config = dict(
    n_layer=14,
    n_kv_head=1,
    norm='rmsnorm',
    norm_eps=1e-05,
    rope_base=15000.0,
    rope_fraction=1.0,
    attn_scale=0.125,
    bias='none',
    init_std_qkv=0.033,
    init_std_up=0.033,
    decay_shape='sqrt',
    doc_mask=True,
    steps=10096,
)
MLP neurons of a small language model. Each row is named by its layer, matrix (gate and up: input weights) and neuron, and shows model dimensions 0-159. Each number is 128 + 32 x the weight over its row's rms, rounded and kept within 0 to 255. Numbers have three digits each. A neuron's up and down rows have the sign that makes its largest values positive.
Before each neuron's rows, "fires after" lists the tokens most often just before its 100 highest values on Wikipedia text that the model never trained on. A number after a token or word is its count.

fires after: "0" 40, "5" 26, "9" 16, "4" 7, "3" 5, "6" 4
L3.gate227:126118110123135167182130139154205113159118087131130135149149162071111126117176161104143150078111136100072093106133183169126107077172130122111111114115160106163134156073084117117067104140149135135141111142137112165128068129131176195181115105116120143132113111061087203137175156155145132090092103067161108112129139153101162102137115137125132087130110062141157099175093107089155113077134081093162158114169112082133158151127170087140065115128123126166160166115153201185065094069103165
L3.up227:129128107076162089183156110096135099160144100171106101096082130153110081158099149129106141116124061084038140099099183121135168114099150122133099111147167115182129114086123154099070171152140193122163181105162092121166168138163140144157155208151098166135157127092101126161131061142173161140126124174167083112194172118115135150191143106136112144154146075142157112109083154162083162129197071118129149123137096124146147106139177127150102151114142157191175119136151154166123176140162105

fires after: " " 96
L9.gate196:169152133093105135179146092144149141108132136128114125146140117108128185132137089140099138151151115131077163195090197101173100098107147123129119141134125128142120119096129142127133117135092142104175210115094113108115094015123153139102129090213148186071099134129150102123065102152185139109079161105150218074069090171142122133126158113144180129099129106129133136111132126216174100114113121126090116071140072096170125103120153144101116046097169112127087115156131164139142082112135147
L9.up196:143148210138154109099132127107115136169067149119134137179133136081126144171097141165141158161128129104164120102092103146084114110144105121120108082129152101134126107137114049076136143115129109146121086097079139119069111135161181149130043118125122129140052094041128125051185179138114110088180135106104080085108140167184081169138137125077146075144133155215122099153126130134119117098144134139097132130095124210137132096184149110145171136155132132088134119173137160178091117156114180

fires after: " " 44, "|" 40
L8.gate13:148161125117107144122132127128142143195138083189065129153180128115145111086123088114097105097136122118136161178141104138104177091108168121125143131114142092211133047165145161084111104128088125140137223116099130088135080134102115116158121105112099165119099168149138148168110111157172180130101082095156120111080133099150111064157102156129161126110146121112073103110167122074146132175102117140080151130181195138117076086117167140081034148127116090160166134133106090169104105170194138
L8.up13:169123155112143154177088127131133155180063086140149098212112104139094187122103101138117162146117136145161167132097151138092100176104127135142140188165092184115149131130142091202075137151138081135140148154052126126145086177119115118123136075105208099133105121149110081080146144164147150118154051112118120140080105118118104039073093135103126146139137121174114171116183143159092147140098149168139160147101104070118139083091153155114136090106124080069103168119087112097113119141074150

fires after: "\n" 94
L4.gate332:089185115138118133138131132184144141089087118097062174104099125143196117129118081148109140148143098192148129146164165138163110117165138144116169145137162059124140141112158150149122150132145110149183088113091163130120091093092177101153081085104126213099124103099135102129078134110119157144136112126130098066094101137140161157197141136120139147139151092065078049077077148193171119117117107181099147112099118091074099159096097076127073123123152133123128145146147072087195174119169139
L4.up332:074136158176150113152112123136064153134093117192103151114155062127178118068198176073125178103172126117137143154160113160081147097112153141134158142168123154162118135076176091117101142126115037161093051132137162123102069114138171164168103124136099156168135050112169079127167133110161136178173133121179115132138099110175103134114150144106108099179071120123143151133128105103158092070105080117111095123137087113095130090141092100091124095170112184143106125124112090131159174132111094

fires after: "0" 59, "6" 13, "5" 9, "9" 7, "4" 4
L3.gate152:084121129137125099104124171141149166095195080163138124140097210109136149118153171112160106124108159045104139100073172165111121129088108137147076176136123178151159127083163103106097158187129126140138148199130201159139105133173179181116164192111145136111153139111172131175108127132074167072107170111196173064132129131110139161159160082119120072092121097152130105116136097135130113092103163110164174057151125079126124094144091153171120094143174157108105107123122141106109095098146115
L3.up152:125120158114161207117138157146115089181115178135164108122126120130122091099095161121140095099082101133086112173120119107129132144166148084151074137139143139155162129094120150145140098132100203141090110117097076063125140152149076131117199140116078148043140144111119132039124121115137171101069172114173132114143152111151032162150188133112123059168095151149109160096116149066073113134140138176164114155142100122120140131125165111128173124080098132190092169141115137162153156147063104

fires after: "0" 29, ")" 26, "5" 9, " " 6, "2" 6, "3" 4
L4.gate174:146114152150143117120143122110169147154111180183166123097142169173073070134142141101130153124098115130047137052084193072134102119112130209157056151121123141179111095099126168069153147127181131149161152115092126117161072099166129154120181161111125151126139116088094140166178111159119177115143166178145116122116189140108152202141160117109093091089133116168153121146132061153100140115098096102145128111131081151111136126094147142161122057104181130187094139161118158081079124102117110
L4.up174:110180099094124141175090089097126121175109171192091170065163124186125094129146117125137172103095108122083171166110148166168116059177109163143133140126176113109108103144082127105188152143137151114112092130132083111159150114174190202117134128093113154142121155131069132114203148123147136106103111092117187103154149151139068172129177101130107064116187125147137102159121079125145138162155072113154154139128080159159066111098203140102131155137098139166108127150103141179107146116071164

fires after: "1" 86, "9" 9
L7.gate223:113104078159112127115121162169131177110137109087115200164129092097156149104168087092086118091186219150116122132166143127147124103137131087078144102079137119134146117115121103129094109090092080124189140145154134151107124144060166142105109057127113137098102096090168127061049163119117128115147018119143094086145114137129157111153126143121166166148114109080114130084112135150137066087115168180111119125081098171128081116079152156144061158178130105086118107078100152126122127091109112
L7.up223:150107077149121125155129117120173136092154133175167198133148154098098085080184172112142139133160148137177035074115119151132074113158031123231105138138143122084073117130166127105151078161180120107128132192171114139144124056115133102137171130074161157120103104137125110161071127143093122110100156114122157153134146160125111184131165108130170153159148155068127086147182145144083160109112123129078126194095140138166090114121085125117136130067141084127138125122110149085130107117103124

fires after: "2" 39, "0" 21, " " 21, "1" 13
L3.gate128:106119170122165117180146149053142106115133148134142131073171106132097088137115120112184094085106140116143097159112162123162102024134135175146146102108107095124128120122098156114182097137168127169147091140115150146150089072142150110154105144167224171165145094122086119173119141121118107119089151046098113125117138130090121101123133139083144099161153130167137172122120059165105166056139123116065052100159047110135139110132158133183110127184090139099094105149158170130116150135069129
L3.up128:115119099146155134143130162139138119155171209152098126080155176130097085111097111132110131127103109147131144080142158123157121105166081159151038119161130122134140123154037105038138100143144183139108095128146105082103124076109116139066148141079130151098100131117173106140170154167143078094139147102136129167137172138136109102124165145058097123152150085067130115132080126086041116161099103118115094134147066095178153100140149181149146124166162147182131080159166123171110174135071135

fires after: " " 93
L9.gate292:139125148110112114147125163185134182168130176126146123198124121118118175088101100101108093126164114124150167145107150100190163055093157051190152144151133127177124107146171180131090104120086121089174213125140167165077084105093132151096129099157090145113092122141077126105104101102138185105087157095163153151075165180150122116163160113113183163127165080090154169089171133143145135078135102122120124089163111154134171076144116092120089107146147117127164125178134168175158083126160089
L9.up292:153194110141171158090116135097107099129109134188106141168117077179153150172137128150135147143174159171172097146156145179120107117174151168098059147171171067099124095139104138137155095132113143136064158165117088095077146128113165065180129113127190146137109128106152085088211131177143103146138115115114151156066093135110156069097151163126084119126110127123117106154206111119154102100114120127159097090163122155127115116074142159181157132105078139101105164123114125194188137107101199

fires after: "1" 34, "2" 13, "9" 11, "0" 9, "4" 8, "6" 7
L5.gate356:064118078104138158095164125137116150139135177135154131171136096139156165145123129097109123102130166108162128135123109126170153107099025110108126174119145175168121102178118164164091107140097092122192164093126163141121140153076138150064134112108116146186097103160159128125079147156165132106163130129145151073107130129168136096103099172098142133117155184074139157151142120117023155175106121150078109142126123107106137100137208161130103113138078094080133060130112129058131163161046081
L5.up356:202192123110179188110146136127164164131098116153126170093106186090109156059149128111131130121175118134135198158112187202102077151157134125136126173123134080151097152134134133176148104081145156175126143111049153121187158107180126108091181164165168147137127126188092106130098170042095106103100146134193085124120102115123089158127129122102141126128180135124115123153164112155121100110146164175121119080137149123142139131128132104102133174090127134128123098059110170093182177119075103

fires after: " " 97
L8.gate262:150116155070152118139117127141133149140187095171142159190089136121085170091103115083106131098121127126099173195139146160176177112135095108168107045139135135155135090121133180119062114116081091146184179098048163107129128068132103179050105078131093160136095155124093128096106100152128187096129129091141179145104138168120122141177147098119165132147149139125112106114198104168109126133181113106162129112124068119143114103084130164165095073049143072109136167151138158127121128153122127
L8.up262:160101123125130144186152151097083069125177146171138166084130134071079199132148124064119115132082117184081158111137109167163122110196115124150122120146121167149120128158150149133149069125187153141140156147089146125128111137151103174133094167144105159106143100165171162150110139111171158146113159102082085126159176116135089165076108130159107127100158130102128145156201065151156109151123068205124136100112155156065123106074120152181130123164139127077058119157181117116202117109119165

fires after: "\n" 40, ")" 8, "1" 8, "9" 5, "8" 4, " •" 4
L6.gate333:112155103130136133166123144142155122146149126130095086122141146097155117158085120175069100125168133152116141133153168121111101113146149147143145116149153114125144124148135163087132172071125174118143142173121107119137135147121176151166095161095118176144157178088117087171128098128145177135077188134151105122080056219120146115161120130101150170191078114048153063086084176163120115113077131119145072088149163145088107042111158042156149193109181089157172132145133160153161160143132142
L6.up333:147161162152127138136101127186107122145102109170058065116134107091130195150107127116091150118165094176106114184116162136122126139147119174129171153179157106110173122178157080100089156125121136104106142159099148128140110133147150138130109154112075150173102155099133093130144098122143157118115177189090146070097137210123111073189111114150121139162059106084169103097095109142153097102086147101115065076158132113128079060094173069165134165118144108130151137095088196201123109170117134

fires after: "1" 45, " was" 20, "9" 5, " is" 4, " were" 4
L4.gate278:114170154142166115139135132115154149097138161115065177162170136135180136111138105153076147115190110120202102137123162131122167162168061127102151173138135108113087145154190075069102091089147117171149120146100217122089106144090108160091136070127171182180132097102176117092113123153093138120187157109124107124148099149141082105138121106097132082080090142111087115085167081140155103178105177150146069112128105086097129134144163169110118150100136085110185096097150087128116089121080177
L4.up278:193136159133142116124176101116128145096150109146150121158141182102136200097086104152128197164162118073156139155100090151112125133072109099141121118173138115160130200101147095122184089142100110115128127181072192129127094145152174128135190126142150153179073130087111085148141144145108119105103188135186161060194162130123137080095151085086168128092109128126152130166163111117121145110136095147142164118152087152130132152095099112159095058051093112149167163117127098131152055075129147

fires after: "\n" 72, ")" 4
L6.gate352:053169126121127141097113134070106169096156096166072144105138141148174087137110104160088142122133164158159114138156165166137102122179106125120143147117204181110158118103184109152154137096143165199165087121132142096132089097132171138115107101091224171172160148129114077130155187137093127115175123139112095089116078153160076097172166114106112176177107157114142153165114121167112124112145116137099059164115167102110118067094099119152134107079108126187138100171144105113124179180095076
L6.up352:124165169141131164150153140108127134179140161214112161140139115102108143130115086125093129116159127111143140129157135136129108156085121127076150104156179123138162142133106181183076111134116159148132139210115170120125106161087185154111131121166122200105129143099193104155034121154163145139102173140169132099054114164155136123130111178112152123145143101155169165180141123157162118174162121128114138126175078028086127069108163189096144083144109142117138180187097142084096091138146098

fires after: "\n" 72, "0" 10, "1" 4, "2" 4
L5.gate224:096224137059121114166204129099140104123129100136124186092132114156101098142150126092062078161146130105131103132114141153136121105135061092142084094139156128157139131050139069151157134136105110195192125115148140162134074054072147144101126144109133138121118075113131129161102155134189138113119090137134153116109167143155118105115184114063092126137148126121118059120131108165117168116128077153123109101141061072182192113106074111132137095178137133168125105179145068101147146122145149
L5.up224:112144179074119139136176158141178117182162078205139135105192123124067145191163097133119165155134174097099091119155087113141156110129131127095097117101125140135191111124192121148142096198105141191127144147101143072193078051137100122138127121132120101113147096163135088135092137144152114143150103150107149137093115198112089090131090177160081083097148122107131087124153069139096141179126080142151117140106122080155170102160110171076067130139117142162089143204103098099126119143128145

fires after: " |" 48, "0" 30, ")" 12, "2" 4
L3.gate144:129156195131123181167126170086176104091126203137100126069147140103095099077117156087122109127129058144130188073128108124173154138142174167107079193160110124140166149068130138107137137071167196097081116142118133136161125120123137130126196100163168132103126153118162084173190121154148131136104192090183120118124151094108109159157117179105125092136134141153107140133164111150142146163068103086089155098151106107114143131135164202123181079114142138196186124119110164112114124137180126
L3.up144:108097119128117076138147133072121019136112150103175124117110132109145148162129148127131160109144115076081165146098147091115103096155104180096156103121135127129129135110105147113073103175134089062092090154141089105180113144136176115100110127113128148120120074085124157095151110144126131140184138125135140130213241115124118099150130110108149119080195131177166160177109152157163166120108136066157117170102109079160111132124158140111190135089173161211164113163138153132094154075137087

fires after: "0" 36, "1" 30, "2" 22
L3.gate372:148091140157176137181117156152184090174167140184155102110196195071135066098154136101152194147122111133105119067074153110134137106178133136128085175132151100110178129089111103085096169089138144110159156098108120123121112066160105144162111148126146158183145125102136188153200111100132114097086129125175133191127129120132108135129140162122118120152136137088083112191137116099138068177118103164198164110187108098172153102107152122143159097125116183127087102130151160154066115106173104
L3.up372:140144116123176093155172123145145081085107110136108106099140122135142193136105099098102109134131046074141163104037137130126116143152115134118038180147152165139103113133123107197103172146075199182101110133082126122115126111097107145110111109097108135125173229114128119146161083177141129090136116144089186149138171114107076142059161155106123130116153093144089078126142136148087126147141097142158141140129083092109155161139123076135077142136102117207139188180111070158112138128140119

fires after: "\n" 89, " |" 10
L6.gate99:054132158109152181203148099168102196136171142132130131177104097126111126106141149169110182104168135087173120138177140186134139107143121155119095159108138147116158148096158186135151136114139111177195187097139172171152120111059104179100095119107141176138222163133122092162110122159176164144105176121157111063102143116170138134118148140080107145131092149171120117135152134169104135160108041140119119132123092122113095105129112111125053136098102085122124111137113100072183081160111093
L6.up99:121160119130155147167182070189102144137143124141158129141167039075148156091126185118151207105158160056155109129142119167149165074166128181162086150126174141102166158142180140101112138157107066195119185130131132163173108130104101143119027075110150152173161165108118076114131130135143130165159144137139103125102149116153134122123132132144158106112121193186131142162152166164129083138121141116084158099138096103131112114114090128094072101127083110137159155099108106106137086159164063